MLP neurons of a small language model. Each row is named by its layer, matrix (gate and up: input weights) and neuron, and shows model dimensions 64-191. Each number is 200 + 40 x the weight over its row's rms, rounded and kept within 0 to 999. A neuron's up and down rows have the sign that makes its largest values positive.
Before each neuron's rows, "fires on" lists the tokens most often at its 100 highest values on Wikipedia text that the model never trained on.

fires on: "n", "r", "l", "o", "b"
L3.gate379,180,144,220,151,242,155,94,165,228,178,199,185,212,177,172,196,238,152,101,281,177,188,228,136,140,223,271,134,226,233,192,237,125,259,221,241,244,109,152,187,222,210,152,141,234,195,237,259,176,207,141,218,202,211,193,208,166,183,228,231,213,259,190,259,226,209,205,257,187,203,181,202,238,179,144,178,180,243,204,193,160,188,195,187,167,148,252,201,267,160,190,227,177,226,183,203,251,221,258,160,187,175,202,177,198,244,220,267,148,233,202,119,182,282,125,142,173,231,301,169,187,207,251,193,162,190,173,219
L3.up379,195,141,171,161,224,197,185,191,160,177,191,199,173,194,246,162,269,135,188,203,238,224,185,259,195,266,241,138,249,209,151,165,239,180,340,136,221,173,186,195,263,192,188,219,167,220,188,222,178,214,220,148,157,132,213,186,214,210,202,200,169,167,219,241,201,116,218,294,149,177,218,193,262,137,289,224,160,154,199,189,239,170,209,145,138,165,279,161,268,199,133,208,240,176,274,197,236,239,199,248,226,227,226,208,99,187,169,288,230,133,176,226,222,202,215,224,269,157,256,206,200,230,127,191,253,159,179,236

fires on: "th", "d", "nd", " |"
L3.gate235,242,153,254,179,197,184,210,205,234,150,179,208,297,242,196,163,159,223,178,289,266,227,147,231,162,206,221,150,201,213,125,229,253,234,184,178,232,156,181,195,170,196,197,132,239,211,190,265,199,197,132,132,232,159,139,191,278,163,175,148,194,161,184,173,203,230,166,205,215,193,103,139,227,165,213,250,180,157,178,204,261,200,179,282,245,255,214,187,186,276,222,168,162,166,194,159,179,232,210,131,169,276,118,197,216,247,219,170,111,234,207,154,180,201,123,175,209,208,168,238,160,170,242,163,159,158,226,128
L3.up235,164,184,209,212,147,166,268,227,256,196,156,251,242,185,153,162,136,169,178,221,192,177,207,203,148,187,244,115,159,190,78,257,198,162,206,212,163,153,173,185,199,261,174,257,191,181,182,190,199,220,211,252,204,231,196,253,261,209,209,216,234,95,200,177,181,182,152,196,206,209,207,190,183,127,134,269,213,148,204,237,187,299,230,178,157,212,152,264,228,161,214,286,179,195,256,224,205,252,245,213,231,153,153,246,208,239,181,138,211,267,156,182,224,250,255,170,250,223,130,233,221,180,235,154,247,191,242,148

fires on: " b", " ", "ab", "air", "ad", " p"
L7.gate71,228,178,200,191,242,155,224,206,129,174,202,214,246,142,165,189,224,178,222,213,200,240,252,200,251,232,316,146,163,215,242,204,193,176,138,200,192,209,231,206,186,242,212,243,197,123,299,217,185,185,129,221,317,231,226,176,206,218,230,224,148,261,189,206,135,245,137,232,161,227,146,159,175,134,241,177,192,267,192,128,189,147,175,226,190,162,211,211,184,210,181,249,105,216,224,180,268,246,226,176,169,244,202,245,163,176,182,230,149,140,216,148,215,224,238,211,159,241,170,215,161,267,170,143,254,110,220,227
L7.up71,217,177,181,192,221,181,285,234,239,302,184,259,190,195,193,160,173,243,209,190,245,234,253,236,195,240,199,193,123,181,270,186,211,149,153,176,217,296,232,236,181,224,190,239,250,127,199,200,224,201,206,186,220,173,202,132,187,236,261,180,225,203,280,174,207,236,212,238,138,164,201,161,242,157,237,145,209,226,165,226,152,273,285,228,173,182,140,212,209,134,164,219,159,213,239,195,148,183,190,105,183,179,181,230,87,238,199,231,216,195,243,150,220,235,227,163,174,176,206,175,267,140,236,156,135,171,263,160

fires on: "ch", "r", "t", "ax"
L3.gate450,211,138,176,144,234,99,237,207,193,177,233,225,138,184,204,202,226,169,139,143,188,174,221,223,177,156,196,255,144,181,165,154,157,153,204,153,140,183,226,304,196,197,170,165,193,195,212,211,176,146,191,185,250,192,210,216,227,199,208,143,194,167,148,173,151,267,153,222,178,234,220,206,282,140,282,165,204,211,223,235,242,154,149,172,201,207,278,246,196,169,213,149,225,221,221,192,147,254,208,200,230,218,297,157,237,204,154,195,197,206,91,181,127,239,247,219,218,188,145,163,171,227,179,223,166,259,230,232
L3.up450,206,168,237,220,198,151,241,221,144,167,280,97,192,170,271,169,195,123,220,164,261,161,206,248,175,166,273,236,269,131,200,211,196,278,213,167,179,192,231,191,145,174,207,190,238,201,232,165,179,170,214,170,185,151,193,157,228,208,179,172,191,208,174,167,171,182,200,167,190,222,252,193,154,147,237,126,175,247,215,211,260,235,215,216,280,221,301,257,227,276,97,211,185,172,193,107,184,213,125,190,178,230,208,181,273,231,212,211,182,223,175,245,166,233,203,218,236,139,178,175,137,182,172,162,173,146,206,245

fires on: " more", "ing", "se", "ent", "ific", "ar"
L7.gate99,211,190,262,230,200,189,268,211,283,220,204,258,264,106,218,171,278,177,235,288,185,201,211,167,179,231,182,207,88,239,189,191,241,168,207,248,178,147,267,179,173,180,218,185,182,220,221,272,144,201,271,162,245,161,183,234,232,221,219,132,209,233,221,142,242,191,201,145,198,294,251,145,217,213,246,232,177,217,184,229,230,153,279,251,170,189,182,170,143,225,236,140,183,216,199,234,214,187,154,167,149,235,215,175,177,178,246,149,180,213,199,211,135,195,189,172,269,195,122,179,233,290,223,180,247,300,227,184
L7.up99,199,213,204,203,186,214,188,288,254,230,218,254,235,200,196,225,177,160,168,206,144,174,243,226,184,207,253,269,201,137,277,239,238,194,253,290,223,294,180,240,173,202,243,237,226,232,226,270,233,276,244,233,206,164,153,165,178,214,162,170,258,226,174,160,154,221,207,187,182,185,159,194,280,170,128,171,258,199,176,222,203,255,159,169,185,205,177,179,205,183,261,144,223,150,215,178,175,209,138,168,276,221,117,141,185,191,137,154,283,246,124,172,189,196,280,197,299,192,172,187,248,162,199,239,207,234,179,171

fires on: " |", "c", "t", "al"
L5.gate56,187,216,298,201,159,229,261,270,217,178,174,204,267,267,156,248,146,166,161,206,220,160,181,226,185,148,195,211,186,177,135,263,193,205,196,232,179,141,242,215,253,201,166,110,205,190,262,172,134,178,236,195,195,226,171,186,241,181,199,145,226,187,272,156,176,317,157,240,215,226,129,226,140,201,185,153,177,218,241,196,235,192,132,181,124,169,194,142,260,186,185,184,167,207,214,173,197,228,213,146,189,294,113,132,193,199,227,172,190,267,163,259,182,203,205,143,217,187,176,226,246,217,145,230,197,240,233,290
L5.up56,213,199,191,157,138,186,165,192,143,282,158,177,182,229,171,213,197,231,183,189,186,180,202,200,193,168,236,184,231,177,143,153,190,243,167,203,167,189,176,210,180,170,218,248,220,230,177,214,176,233,114,213,136,103,205,189,171,189,218,107,177,167,177,233,185,208,165,178,246,184,274,157,218,227,138,226,245,280,204,233,126,218,157,272,113,159,140,143,225,211,203,128,207,199,247,200,173,155,218,194,243,181,196,177,168,219,168,170,203,262,230,169,275,200,247,264,203,108,166,168,172,216,152,236,174,207,185,186

fires on: "s", "t", "al", "k", "ist", "er"
L5.gate464,211,147,233,187,237,170,173,153,194,192,194,154,281,172,200,202,240,193,191,269,169,183,218,217,145,188,156,243,181,263,169,227,233,220,186,253,229,256,282,236,244,125,171,115,262,177,262,209,176,134,215,216,119,148,142,187,186,198,226,202,235,269,139,184,147,183,138,181,114,206,276,137,268,214,182,148,188,138,227,243,137,265,260,162,189,200,137,164,216,173,254,214,203,241,176,247,285,156,206,146,176,182,242,160,244,211,146,157,168,262,174,231,198,175,227,215,218,203,239,225,209,263,228,277,174,182,219,201
L5.up464,188,228,220,210,176,152,218,152,166,191,278,104,247,217,180,281,274,177,213,201,229,176,159,197,223,209,216,156,202,162,110,159,218,180,173,213,256,134,203,174,217,211,253,230,168,230,217,219,120,236,162,189,219,212,132,214,150,214,187,166,237,225,152,194,166,187,272,219,178,187,175,227,278,196,197,96,195,211,205,260,262,161,243,211,136,264,252,194,155,242,187,220,213,217,180,195,228,195,225,204,195,177,250,296,229,235,186,226,204,206,247,189,252,145,220,205,192,188,247,106,216,221,189,191,177,148,99,114

fires on: "m", "am", "a", " am", " qu", "ue"
L5.gate595,189,117,180,206,200,194,204,228,215,205,258,189,242,197,190,181,238,156,236,245,249,231,205,226,202,165,109,154,226,115,210,241,264,268,191,273,209,223,270,258,180,185,236,185,152,181,208,176,186,231,291,128,244,230,163,230,150,207,129,125,213,139,253,254,229,245,84,229,212,229,176,201,239,195,163,211,213,170,215,193,195,129,42,221,116,201,198,154,207,207,233,217,271,174,199,225,208,230,220,208,191,171,167,226,214,172,183,195,284,231,196,168,197,153,213,220,258,130,266,203,192,214,181,226,177,107,275,233
L5.up595,260,181,182,187,173,238,199,203,218,194,204,211,230,222,205,242,282,171,210,185,177,193,170,178,196,262,137,182,191,139,125,208,223,218,237,251,188,219,135,252,168,233,266,202,238,246,193,188,291,215,199,186,272,149,109,219,192,228,218,179,157,174,242,185,302,171,183,182,136,214,159,158,212,261,192,215,135,281,242,205,203,159,161,212,214,218,215,226,216,241,268,195,160,130,223,194,185,191,173,206,192,222,238,185,190,140,217,201,193,203,225,146,179,229,206,162,287,258,235,197,166,224,203,206,261,178,175,299

fires on: " New", " Me", "an", "mer", " Can"
L7.gate174,232,243,218,130,228,198,218,188,193,173,179,210,232,229,186,208,257,155,225,289,107,191,176,248,185,215,265,179,204,237,238,252,178,197,266,203,266,198,195,150,204,177,130,172,233,138,142,219,224,182,280,121,252,190,197,290,232,182,242,259,162,150,119,196,155,185,229,205,163,207,196,242,247,252,236,219,203,178,152,148,246,200,206,228,217,255,188,167,241,182,122,130,210,145,180,173,202,198,207,190,188,266,243,204,205,205,171,174,164,175,190,224,152,266,203,168,224,269,160,189,266,176,305,144,212,249,203,270
L7.up174,189,232,198,203,243,210,265,313,193,209,116,268,197,261,169,203,186,207,198,254,174,60,244,242,167,188,236,206,174,145,178,200,166,170,176,266,195,202,168,261,142,188,200,243,165,183,233,173,158,163,147,118,226,167,234,138,227,236,237,200,232,164,252,158,137,118,156,208,143,108,184,214,194,190,234,176,157,207,183,185,215,195,102,207,174,195,167,216,194,202,169,162,143,194,172,247,130,127,240,184,299,146,128,211,245,185,196,184,187,189,237,258,167,181,250,221,190,229,194,214,203,211,227,188,150,169,123,183

fires on: "pp", "m", "and", "n", "x"
L5.gate255,196,201,208,135,152,194,170,211,251,256,194,212,170,199,204,252,216,181,260,230,269,201,229,237,152,150,153,232,243,252,202,174,168,279,146,208,272,207,197,243,238,243,216,157,172,250,193,187,103,124,208,184,208,190,233,220,204,145,258,190,130,189,204,143,196,211,191,154,203,188,231,199,173,166,207,185,122,206,211,248,155,251,164,179,166,184,181,171,173,207,218,240,152,204,174,213,156,178,214,252,173,218,150,264,217,174,188,199,151,190,229,131,160,149,178,205,157,206,249,184,227,143,198,206,196,187,144,199
L5.up255,276,179,244,190,180,200,168,172,121,148,138,187,238,216,174,259,167,156,265,199,248,253,172,151,204,199,180,146,139,167,189,135,221,330,217,185,285,195,204,170,203,219,263,214,234,211,207,111,175,197,194,291,200,105,158,236,174,204,198,171,233,267,215,204,179,203,140,164,255,268,216,205,191,233,210,213,215,233,235,197,192,247,257,255,219,268,202,162,193,199,264,186,206,207,187,258,206,208,168,227,194,173,150,201,193,194,131,158,121,248,256,177,207,215,170,208,162,150,226,191,206,187,294,246,163,163,237,165

fires on: "ot", "or", " |", "al", " =", "s"
L5.gate178,178,194,195,129,150,156,240,148,134,182,191,240,167,163,206,262,241,212,224,187,212,216,192,195,173,191,99,194,233,247,238,170,222,142,228,255,237,187,162,268,300,186,170,103,175,121,190,166,191,167,237,188,178,179,177,211,162,174,251,201,243,199,174,240,163,193,127,205,218,242,168,212,233,204,217,172,240,209,173,121,179,270,169,156,180,196,207,152,241,158,224,266,143,142,198,220,121,183,186,146,196,137,231,191,188,300,199,172,201,240,199,166,256,140,127,191,193,135,261,170,265,182,255,277,169,267,229,194
L5.up178,229,225,190,244,174,195,193,237,264,187,252,137,204,145,233,146,255,183,234,185,155,149,243,164,151,174,273,167,246,268,70,203,187,208,210,210,179,149,207,206,292,174,210,161,187,162,151,181,149,224,249,182,215,220,173,307,159,230,151,168,155,178,269,216,174,221,204,198,222,216,182,289,197,214,96,213,191,211,238,193,146,173,251,183,162,214,182,176,239,214,116,151,162,190,206,242,195,227,221,246,180,207,181,253,178,268,277,171,203,257,196,213,185,193,215,193,156,131,217,194,234,142,193,166,198,144,266,194

fires on: "at", "ate", " o", " |", "c", " •"
L5.gate453,215,181,127,189,130,165,225,241,223,113,238,288,232,238,187,227,242,210,273,228,156,202,238,219,176,169,225,173,207,157,244,126,146,201,187,216,174,163,211,213,256,249,238,174,162,248,261,160,179,162,269,213,229,139,167,224,209,228,217,212,212,244,260,211,221,176,150,220,124,240,157,130,248,237,223,210,244,112,170,169,163,208,127,214,189,212,193,240,233,218,242,159,165,206,173,187,146,226,223,199,201,223,220,260,224,255,213,216,155,180,232,296,151,262,195,234,264,132,275,178,186,187,157,228,195,149,169,205
L5.up453,186,219,273,165,163,185,203,223,267,214,247,172,253,277,129,193,158,258,189,256,167,129,202,126,122,198,216,212,117,191,184,224,141,214,159,131,260,174,221,180,206,155,210,223,116,201,153,210,255,203,186,184,188,186,133,294,166,185,229,237,218,142,218,203,154,271,224,193,191,141,201,156,158,294,157,141,195,215,254,233,193,246,226,260,252,258,187,175,248,196,191,220,165,170,146,238,168,157,178,187,239,206,188,193,249,167,189,236,219,215,183,244,157,224,157,183,180,215,87,156,273,220,220,173,155,224,230,214

fires on: "ed", "and", "ond", "anc", "er", "est"
L5.gate175,234,180,229,250,162,215,151,143,164,251,250,147,229,239,121,236,192,178,191,266,256,258,192,234,171,150,176,141,139,224,184,183,198,183,199,129,210,199,216,272,188,171,232,178,160,233,210,241,149,208,229,130,197,182,101,203,197,172,249,110,184,185,223,163,200,197,171,243,217,203,112,232,157,106,140,183,170,174,281,178,165,173,248,208,169,215,233,148,217,230,164,235,181,199,155,139,133,217,196,255,265,265,213,245,183,126,202,263,216,203,172,221,214,178,147,192,281,174,290,174,184,152,201,244,108,171,201,187
L5.up175,257,234,209,123,171,129,202,245,206,241,103,222,170,145,255,174,217,154,214,215,178,189,176,171,230,210,144,166,188,220,277,169,155,155,119,275,229,216,186,250,164,243,167,234,221,195,117,130,163,234,209,215,225,199,168,186,199,195,262,191,200,217,211,208,202,198,155,185,236,189,205,171,209,231,211,171,208,223,188,226,183,171,268,151,188,215,215,207,135,226,195,249,195,172,201,248,145,162,242,179,138,183,195,237,183,187,199,172,270,180,212,114,220,244,247,165,193,130,249,135,151,185,188,182,164,207,178,202

fires on: "y", "ed", "ok", "ost", "ten", "ived"
L5.gate379,220,131,221,214,207,213,199,266,289,186,259,260,206,235,120,154,181,157,259,283,211,170,154,249,225,138,214,260,185,123,235,210,267,173,254,155,179,171,270,141,182,233,202,210,282,240,223,216,163,232,156,196,227,206,144,188,190,156,172,179,182,261,196,223,193,213,206,262,161,249,199,219,227,191,278,105,199,214,249,155,241,166,234,196,138,213,297,208,191,225,261,235,152,180,237,176,204,233,187,185,245,242,195,187,214,207,199,167,175,183,148,280,196,148,199,114,187,229,204,244,220,171,211,264,233,198,223,221
L5.up379,258,209,139,184,226,187,207,218,213,258,153,195,167,182,148,205,263,256,234,260,256,201,193,165,240,143,192,195,178,245,184,244,130,197,201,255,221,129,237,95,173,134,232,187,192,198,178,189,192,190,196,215,205,138,180,187,182,176,178,263,213,218,199,197,180,208,213,118,144,222,217,247,156,289,213,126,157,124,276,133,191,222,191,218,141,204,196,154,200,200,174,201,264,149,231,190,160,230,164,135,284,151,190,139,200,180,218,228,259,238,200,188,190,176,243,156,159,235,281,228,179,182,191,182,181,246,236,174

fires on: " not", "otes", "v", " used", "ited", " only"
L5.gate172,265,220,213,247,191,214,193,172,196,199,178,230,193,191,193,203,227,185,279,148,177,175,194,218,197,234,198,237,201,178,230,148,169,203,89,246,188,150,218,219,240,220,191,162,185,204,242,247,133,210,200,129,99,195,164,249,71,234,200,191,217,319,254,183,166,274,185,181,227,227,163,191,205,157,228,171,176,157,197,164,205,192,210,148,217,189,234,219,223,186,191,119,146,168,195,242,147,193,157,193,181,195,280,273,197,144,158,210,91,173,136,185,185,255,147,136,167,165,179,188,216,202,185,242,178,277,178,209
L5.up172,230,217,171,281,156,174,125,150,279,183,186,212,286,139,190,166,217,269,250,215,179,200,186,179,242,136,231,188,204,293,144,185,216,176,148,206,184,99,262,223,153,191,195,213,187,148,193,200,146,213,222,216,125,248,240,193,157,188,148,213,210,266,211,199,172,189,208,234,229,218,218,248,217,226,148,262,192,187,150,198,191,202,260,203,262,221,270,144,193,233,241,170,124,181,137,218,196,285,178,135,207,165,222,231,147,142,214,178,141,108,259,187,178,265,166,172,189,277,209,234,169,219,149,226,215,252,179,251

fires on: "ed", "it", "ide", "ing"
L7.gate8,193,235,255,170,178,165,169,193,268,227,199,188,233,227,140,211,194,241,224,223,234,182,192,239,245,193,143,192,175,230,247,237,158,212,219,206,184,195,245,176,231,226,218,187,243,203,178,196,189,181,197,125,213,232,151,297,220,150,183,168,168,112,190,302,160,241,155,297,212,244,180,218,197,229,199,216,211,232,208,161,161,208,333,204,234,199,222,88,207,137,234,197,211,298,194,188,149,234,244,215,105,220,214,153,197,276,222,185,200,149,196,110,196,184,187,212,166,212,121,221,222,204,170,196,221,228,167,221
L7.up8,204,215,209,154,113,219,137,173,153,168,236,245,300,217,192,172,190,239,250,206,201,185,216,175,222,243,201,245,242,220,245,155,227,138,174,205,150,179,201,300,185,164,178,207,187,227,142,143,133,255,238,193,170,190,168,297,253,196,256,230,228,233,121,168,172,239,201,233,160,142,226,203,226,197,154,221,186,213,199,178,160,169,155,189,112,188,226,234,166,146,202,201,124,288,203,148,184,273,237,223,255,176,185,214,178,198,201,238,269,181,116,199,188,211,186,204,192,205,226,178,191,196,238,214,175,207,243,265

fires on: "anc", "amp", "our", "ock", "og", "n"
L5.gate616,250,162,320,245,228,158,167,223,235,222,186,178,162,225,203,194,209,146,204,139,234,156,253,177,151,182,172,129,229,219,141,210,135,240,180,215,225,210,184,197,233,246,202,145,192,209,210,145,189,176,155,177,244,214,155,177,250,170,179,218,172,149,162,201,163,185,158,172,195,159,227,270,111,234,154,248,201,168,263,111,213,239,158,239,116,175,258,267,265,167,223,214,133,202,119,167,158,197,230,221,126,228,223,200,260,215,204,176,205,150,223,194,183,198,216,182,202,195,152,161,125,167,254,182,186,129,209,213
L5.up616,265,216,184,217,181,202,276,195,247,162,168,155,210,207,181,226,253,171,243,181,228,202,188,208,236,209,221,198,244,169,184,175,202,201,227,220,108,192,215,182,195,209,174,172,158,207,211,176,153,231,224,252,167,140,218,185,208,243,157,160,170,138,221,265,220,281,162,177,190,180,178,143,201,270,245,174,251,165,238,208,101,184,189,253,278,213,254,244,157,214,246,252,178,180,260,180,218,158,189,272,207,249,141,210,158,133,275,153,154,206,165,220,225,252,194,208,262,200,187,248,224,207,87,242,255,198,191,157

fires on: "ign", " by", " between", "hn", "born", "itle"
L3.gate197,144,191,207,175,204,210,136,232,140,131,199,208,254,174,240,254,228,233,198,136,174,210,252,196,188,149,169,178,139,257,262,167,196,154,226,143,195,281,121,234,180,200,188,162,149,241,190,190,183,157,197,163,168,209,156,255,220,183,139,199,215,216,241,179,233,214,173,198,196,223,159,149,110,186,271,235,289,127,157,233,267,178,129,178,242,289,242,187,199,192,182,253,134,115,175,200,172,226,244,192,197,252,230,251,183,118,292,149,193,127,173,168,223,196,215,242,212,203,229,246,139,157,227,237,181,183,196,209
L3.up197,93,247,233,144,185,194,216,154,210,171,145,196,262,253,194,154,219,263,198,104,157,181,265,166,242,106,137,232,217,279,224,212,140,217,159,179,218,263,179,188,185,219,179,231,166,228,196,185,267,196,184,223,153,192,151,221,277,217,134,215,222,130,189,187,179,162,241,153,175,210,213,256,171,214,239,174,280,158,205,191,148,221,241,163,258,198,147,219,214,174,239,197,177,191,144,166,208,169,282,123,208,126,220,158,237,198,155,206,157,229,135,255,189,274,239,184,152,214,217,181,157,259,209,145,201,189,173,159

fires on: "ur", "ent", "ld", "ot", "end", "ir"
L3.gate115,185,139,229,121,197,211,201,273,203,198,189,222,160,185,219,168,195,227,258,176,202,192,243,159,200,245,191,276,164,131,193,141,137,255,182,291,168,169,172,252,265,207,197,200,252,238,196,193,144,244,141,168,249,202,163,323,148,190,248,185,190,194,241,235,185,203,146,236,215,210,266,224,262,256,189,161,176,191,243,169,214,196,273,180,162,198,189,199,190,144,175,223,144,178,187,242,212,169,221,203,219,201,250,160,184,167,150,266,187,231,164,221,206,170,204,195,167,237,245,169,215,236,186,214,141,269,146,193
L3.up115,233,207,146,168,193,168,124,189,172,134,198,239,163,210,222,257,259,153,185,220,190,285,172,219,174,225,170,186,236,236,238,231,231,213,181,235,228,183,158,215,213,211,222,216,183,126,140,176,206,165,196,240,218,288,224,232,156,168,206,273,251,141,201,216,127,175,217,250,233,233,258,214,207,211,257,166,307,286,277,178,147,145,242,134,197,217,169,113,215,193,228,212,247,198,196,234,198,223,237,205,222,170,172,224,146,231,199,165,226,249,220,97,274,229,181,216,254,193,204,216,228,238,230,150,181,233,185,116

fires on: "ed", "ied", "ived", "ated", "hed", "ost"
L7.gate363,221,261,194,162,149,251,190,224,204,207,152,139,255,164,117,171,177,220,224,240,265,235,258,166,245,141,222,203,218,247,284,249,159,197,146,212,246,110,212,168,204,253,183,121,222,245,181,200,189,182,217,150,265,211,195,157,164,184,186,211,140,115,235,154,207,203,212,199,153,217,206,234,250,269,221,199,171,171,251,201,168,166,172,205,98,175,202,178,193,131,195,187,190,146,200,177,185,241,211,186,124,211,140,192,153,205,216,173,209,166,221,245,195,193,239,167,235,275,193,215,289,204,184,208,132,217,207,157
L7.up363,300,183,191,181,238,243,214,230,239,201,93,127,153,153,152,177,247,256,210,195,255,178,239,150,165,120,217,194,212,248,218,239,165,184,182,217,188,178,232,179,83,208,192,129,181,194,216,239,170,232,173,210,223,217,212,190,173,237,185,203,236,164,217,189,182,188,295,184,132,277,181,239,271,259,314,218,91,256,182,275,243,141,172,235,205,251,223,193,186,194,188,151,193,200,175,208,214,170,209,240,226,173,190,120,242,200,202,188,192,257,175,203,183,169,162,230,143,217,169,232,200,206,191,192,209,236,232,101

fires on: "id", "r", "st", "or", "n", "\n"
L3.gate389,193,188,189,176,163,104,188,179,248,233,259,189,179,229,174,181,243,212,160,157,208,155,181,176,121,198,194,204,195,184,165,214,174,217,212,221,215,160,176,275,211,229,192,195,216,214,188,178,247,187,222,249,238,278,228,218,86,219,210,257,217,199,258,275,213,202,182,187,219,204,305,212,227,158,214,135,144,278,180,184,165,165,145,180,207,186,299,149,219,143,159,211,137,242,161,226,221,253,148,264,194,190,293,207,218,203,209,241,200,250,162,155,238,208,221,176,173,221,193,194,195,217,202,194,205,186,130,289
L3.up389,230,63,218,250,201,190,153,249,243,159,181,294,223,189,157,158,205,176,265,277,191,220,189,289,185,217,192,199,291,253,173,178,173,222,224,178,229,286,188,202,249,182,229,209,178,224,213,209,96,171,197,218,166,183,212,205,230,216,236,178,161,137,139,190,212,236,281,170,166,187,166,263,220,175,225,248,216,238,133,191,189,175,277,212,168,259,298,256,258,262,223,239,265,230,200,237,206,192,251,258,235,217,266,206,172,179,166,168,241,176,220,185,162,208,158,193,252,201,230,253,238,211,198,247,282,212,203,225

fires on: "it", "end", "u", "n", "ul", "m"
L3.gate10,133,139,202,172,184,200,197,241,215,185,174,233,215,159,187,247,139,183,267,264,219,233,213,253,132,246,194,267,179,110,197,146,193,181,145,202,245,192,148,238,222,242,254,207,239,202,172,204,118,181,189,203,221,147,186,215,237,178,213,112,199,258,244,190,243,227,167,242,239,248,228,84,198,243,172,284,144,173,266,235,192,132,157,182,168,209,237,138,241,190,196,244,89,216,217,230,224,164,204,237,136,199,178,262,291,261,170,239,233,224,238,211,245,246,187,168,183,208,236,151,219,216,221,178,135,231,165,179
L3.up10,87,165,259,178,216,200,155,219,215,194,137,177,228,195,220,163,185,180,176,229,177,180,150,198,196,223,213,249,202,183,156,181,209,226,199,161,273,197,135,219,225,209,246,263,198,159,182,211,195,262,149,274,188,199,154,216,211,174,184,169,207,227,112,185,198,199,209,228,202,276,214,91,237,285,175,287,151,214,227,262,189,169,233,214,280,207,175,122,148,176,248,193,65,243,120,270,209,183,193,261,106,186,193,166,202,273,183,265,235,154,196,224,246,267,243,176,193,260,234,184,182,189,237,208,162,134,219,204

fires on: " New", "ang", "an", "o", "ian", "ro"
L5.gate569,208,217,182,219,167,215,174,146,161,271,220,242,191,214,125,199,210,183,222,257,212,198,167,189,183,178,200,192,239,158,224,199,185,269,191,152,181,156,190,208,236,220,150,116,238,101,236,238,215,157,176,186,125,205,78,264,198,144,191,195,218,172,178,253,173,170,306,265,148,198,190,168,208,147,229,226,203,158,185,113,136,251,141,260,247,150,237,157,215,111,167,187,181,188,228,226,167,203,255,154,215,239,124,137,220,264,211,244,229,229,195,162,173,207,187,227,186,220,152,215,277,259,190,136,192,249,227,186
L5.up569,182,166,168,254,228,213,252,193,158,152,188,229,168,223,201,228,258,170,232,175,204,186,181,256,155,200,211,216,156,253,230,152,191,193,127,234,154,153,156,195,190,139,158,254,214,162,247,188,166,218,243,163,207,205,260,108,213,178,151,210,174,123,163,206,158,221,129,223,112,151,107,245,243,224,172,192,231,225,130,199,225,204,176,158,192,239,212,218,201,171,173,119,203,135,226,194,144,211,172,258,257,176,162,230,145,190,159,184,234,252,148,198,152,144,224,165,228,192,227,135,284,193,143,209,220,206,144,192

fires on: "it", "ing", "ed", "ap", "t", "ent"
L7.gate412,273,217,227,214,204,200,193,224,228,254,271,209,161,134,220,186,170,175,111,250,240,208,195,185,186,180,197,278,134,198,185,233,172,127,144,172,251,199,239,186,166,229,190,171,233,181,213,151,208,198,232,154,217,152,218,198,223,160,164,160,210,165,313,158,194,203,178,178,191,194,157,204,252,260,206,157,147,185,164,232,134,223,227,269,229,223,206,242,209,226,230,188,155,143,277,181,149,254,197,160,133,334,220,211,146,202,206,222,215,238,177,245,151,192,189,151,168,152,183,253,211,172,214,172,198,298,254,185
L7.up412,202,192,203,195,232,210,247,171,210,272,245,173,188,148,150,196,213,194,188,166,232,146,158,222,221,168,226,260,160,265,209,283,257,203,221,239,262,180,212,235,195,185,262,244,151,218,214,153,162,238,194,226,168,186,293,153,241,130,182,211,189,255,202,177,229,249,249,191,217,192,169,129,208,182,181,127,172,171,245,204,212,200,159,293,212,231,183,219,202,151,231,169,254,219,182,200,186,237,175,265,196,256,210,153,188,225,169,238,307,229,121,203,266,315,167,189,200,167,242,179,118,217,163,201,195,150,188,178

fires on: "up", "ation", "ing", " sup", "ion", "it"
L3.gate101,165,254,279,135,211,218,285,129,278,184,211,180,256,168,184,213,204,236,165,204,160,151,174,168,221,216,122,184,143,209,321,202,227,232,227,253,138,213,232,245,202,214,228,194,265,183,198,177,184,190,213,157,188,223,124,242,184,232,213,236,262,120,252,228,231,189,187,197,185,200,241,211,195,176,142,196,228,235,191,143,194,200,195,135,153,233,162,180,190,127,116,215,195,254,188,203,203,240,180,175,188,217,247,212,185,180,141,193,170,194,177,251,208,173,223,211,250,180,147,216,180,177,240,210,227,236,181,205
L3.up101,248,176,213,165,149,213,200,183,119,225,256,258,197,207,230,213,240,259,213,166,172,207,262,227,170,179,186,205,177,172,241,236,181,264,179,290,197,251,195,243,237,223,217,238,158,242,219,204,203,229,270,195,155,200,242,258,171,221,171,212,195,191,276,112,199,193,256,201,280,256,242,218,209,182,226,177,227,174,192,263,179,243,151,189,186,248,244,183,188,125,179,215,254,187,180,138,249,230,232,262,247,260,245,212,195,192,183,214,237,248,215,175,210,175,212,124,210,170,207,178,227,185,178,257,201,267,201,128